Weights of a small transformer language model.
Size: 21 layers, width 320, 10 heads of 32 (5 for keys and values), MLP 832 SwiGLU, vocabulary 20896, 30M parameters.
Architecture: rotary positions, biases on query, key and value.
Training: a variant of Adam for these matrices, 637M tokens, 4861 steps.
MLP neurons of a small language model. Each row is named by its layer, matrix (gate and up: input weights; down: output weights) and neuron, and shows model dimensions 144-239. Each number is 500 + 25 x the weight over its row's rms, rounded and kept within 0 to 999. Numbers have three digits each. A neuron's up and down rows have the sign that makes its largest values positive.
After each neuron's rows, "fires before" lists the tokens most often just after its 100 highest values on Wikipedia text that the model never trained on; "fires in" lists the words (lower case) most often at its 100 highest values on Wikipedia text that the model never trained on. A number after a token or word is its count.

L5.gate171:531525474495494465514499466494466501471488497449510472524513499524491521506525480500490550532525481518472478526512451483452504469489456488463493518501508494473528491473522514529498465521496501501514472469488511520483454517466543466505534498513523495472496508483493542474482474512527463513
L5.up171:506519500477498512536521506473541500525523512534507493534514518527527533496510528457465485477497499511506510511527482509497523465499538478507493474480482565497498495524505496481485535528504451515524474509525543567448526536485501514514540448469482538531524508507470507543497472540461567495
L5.down171:447472511481489560488480494507497503479505478533471494511493502527478493491490509487487499523469530500530492510499526525506514480455542467504488443449503471499487494541523513517458520509505526530497478506506521487468480493503499517513486505475488494544490469493502476524530482543501529479
fires before: "the " 29, "a " 9, "least " 8, "this " 7
fires in: "at" 67, "for" 6

L9.gate89:493518562470507503496499508494478513510475528516513505491493473531487475458518477532470467484488494513517488505520523532518472505485503482476447522495485450482553484488481439500506495480515472493515475504482462467510507501525556509537526443498479511480486489520518479480503463497521519432
L9.up89:505518503504508518514526519547494474537497507530519488475465511507498475500466505471497495487518526511475525493485523504485488534463512526487458495496482541527501493490486508553523487498459502445494498489436508519479546496487497480484543459499457460540456479560429512490501511511472519495
L9.down89:504484480495512480494536513457500486466523496458506444478539480516472518489488523490495510504533485467497472531515496494496502499561489507473507478507448480439505484495497515511492544488496487516490469518527509465488466500519506518465493530490515500486490529512527506482514457494495462528
fires before: "of " 46, "in " 6
fires in: "city" 21, "university" 10, "end" 9, "field" 5, "age" 4, "river" 4

L12.gate628:506523531494494529474530480484494465511527511520487487545511487518507492483570498477465500499509485503489498508457492481490496511453530511528522523478516508511516507497492523508515478535493504507521508477508492507506493512535492503507469524505521476459502496511523493485531475460486475456
L12.up628:507527510486501500528480519488494499521470551505497487539534446472482501526492482544546489473450539508457539557480498503471545478481475528498511472532490471530498445481489540524503483493458516495537485489464503548503503469481452529474491518520502538491441488449506515509488529493530524512
L12.down628:472494475496473452489476503492492455520459507495503537499534458510526461480463508484495453502496480528473462549487493489487463482481497543511524499510474464496523508509532505543500552498476477529505499486478527480495482488451486479519505516473517474512513463501494474501485480486495480502
fires before: "of " 43, "to " 8, "the " 6, "in " 4
fires in: "out" 21, "up" 17, "son" 7, "member" 7, "part" 6

L10.gate785:495489557549494512478474459468470482495503499469521491476493500489523472491461471490487477533467462514488482509476465547517514506484472502530478488509477461498508462470475508539471482489520514473487475515509518513498508498487516508517487493502498529495480507498467478550511528517486571520
L10.up785:529542502550466463493509482481517496477523485525464511496474501491532478507513488508521454503514509505492477522453502508477484464487507464509514462525487491468489510488510494505499525525512485507498557510511476496472471489490545464539495490503499474521506503485464478513465489538501535467
L10.down785:513431540504536511501520548446523502487512517524500500479507543454439505485485541502483554487506532500528514489510477504474523480465471510505477492520528500502522479521503477473471461492529532479478494569503475507493498487473508523501510438493503531488486513518545501568505518452460516518
fires before: "the " 54, "which " 4
fires in: "of" 92

L5.gate8:542522542486494508491501489517535447555524503520556570514504498497502451491538501498566481517453530519473524477532494478509504499512503491497498520465537506484476490486499502543484514523506490518515467478489522488508459519553538484507501512492493442502500491551496534517506529483492453495
L5.up8:515515459488475526504494474472481494520531504467520478463524514509449453510488520486474477529483524455514494479508528477526543474504531505539481483457485498517483494480470522465522475580531465484499506509520475470484456503525518485486516470516476493494496498542456529484525513458491519502
L5.down8:474475533492515439501495486506524487498505509531505488497507479504563462491521503478566511487482528534468449477476525454486500535527504498498477523444510504509453502486516499497437486463542513497482541565517560496494525525512505508514462476505514490518535470520525535495501538522453428512
fires before: "the " 39, "his " 7, "its " 4, "ment " 4
fires in: "during" 66, "sustainment" 5, "throughout" 4

L5.gate757:516534507492493475488487467456514487461493477499480531509519477513463488501515468521485472501536501502485488479488491489500457471507456519488471504547513512502543509474509504510486492557496502466496483501481503532550487449510509506490486520533490504514514516494512549493533502492499515505
L5.up757:493502498506517480524485494510519472550488546428534516531504453544458495531507535494513550471506515513478533529476498442476522471510492502429503500525473470513555497534494457495545483499478521471477538503495509527513495468469528504493505482476471477495490515484498458536528477515485495505
L5.down757:547485502517481490455517511544507451508517533469483486488499492485459460508510489508497510495510477479526475485494480493519541500528494476519519487470489505475492503503509484476499530523528517524531470484499494478488486510477515530544525449492481514507492507529498482507498515509503482477
fires before: "of " 49, "as " 6, "in " 4
fires in: "part" 19, "end" 16, "such" 12, "beginning" 6, "rest" 4

L5.gate521:558476493523512520514504463485511489508461518480541471487482495475481486463489491492476501506512519463476482500503515548478444432503505492490518453459524522494495510467487510499536477504480493490516485492508505468502457521492509448461516505518463492496486530535520464462513481500500470500
L5.up521:505528498549486500498519525504514543521545486531499512487444481482481521528502539522484472482510557499497496474506465534474515485467486512503478474482508456499521497498501507540470471501490467528509524483481507540482492522475487533469486538451487492444501529498495465518494435519508500535
L5.down521:501489463487523460462525526540462560490504511487510601475515488526489526542490571481529526522499478522476574518523510483479519535528543528507537546508468481500506480495513511510464475480551466509519524501489520544488538473493477520490513509532524519488500464479497485476508478448477478541
fires before: "in " 19, "==" 14, "to " 9, "and " 7, "at " 6, "with " 5
fires in: "born" 29, "life" 13, "education" 13, "career" 9, "living" 6

L4.gate181:484550503479511497491486517498517467489539526493503483494493532500496464473515510510508520507558473533467548517471472528541482509496486542452541467486492488510482484477527511478502511518521496507442476481496544476447530504511490514489460524517484520505476474512561509457477474466491515498
L4.up181:503455494538495488518529502512503485494494480537519497497491570481510473527514496521541503478523458517498534487538533489509528495503490510497499497467459474483521488487562524494459511511505496485492486485508555456434477530500484492510498485483463475532477489485528464458489495504515467484
L4.down181:504487529511484474506531527481494465511501441506471557501497477464504468517479527501459493517446510481495530527497486470514488512489491508513512466471441486502532557508490511526477515494501497508520513538524488492506536488495544499506509479484520495469488511485475482534507488531523510516
fires before: "as " 29, "in " 26, "for " 6, "with " 5, "at " 4, "of " 4
fires in: "worked" 23, "served" 17, "working" 7, "work" 4, "involved" 4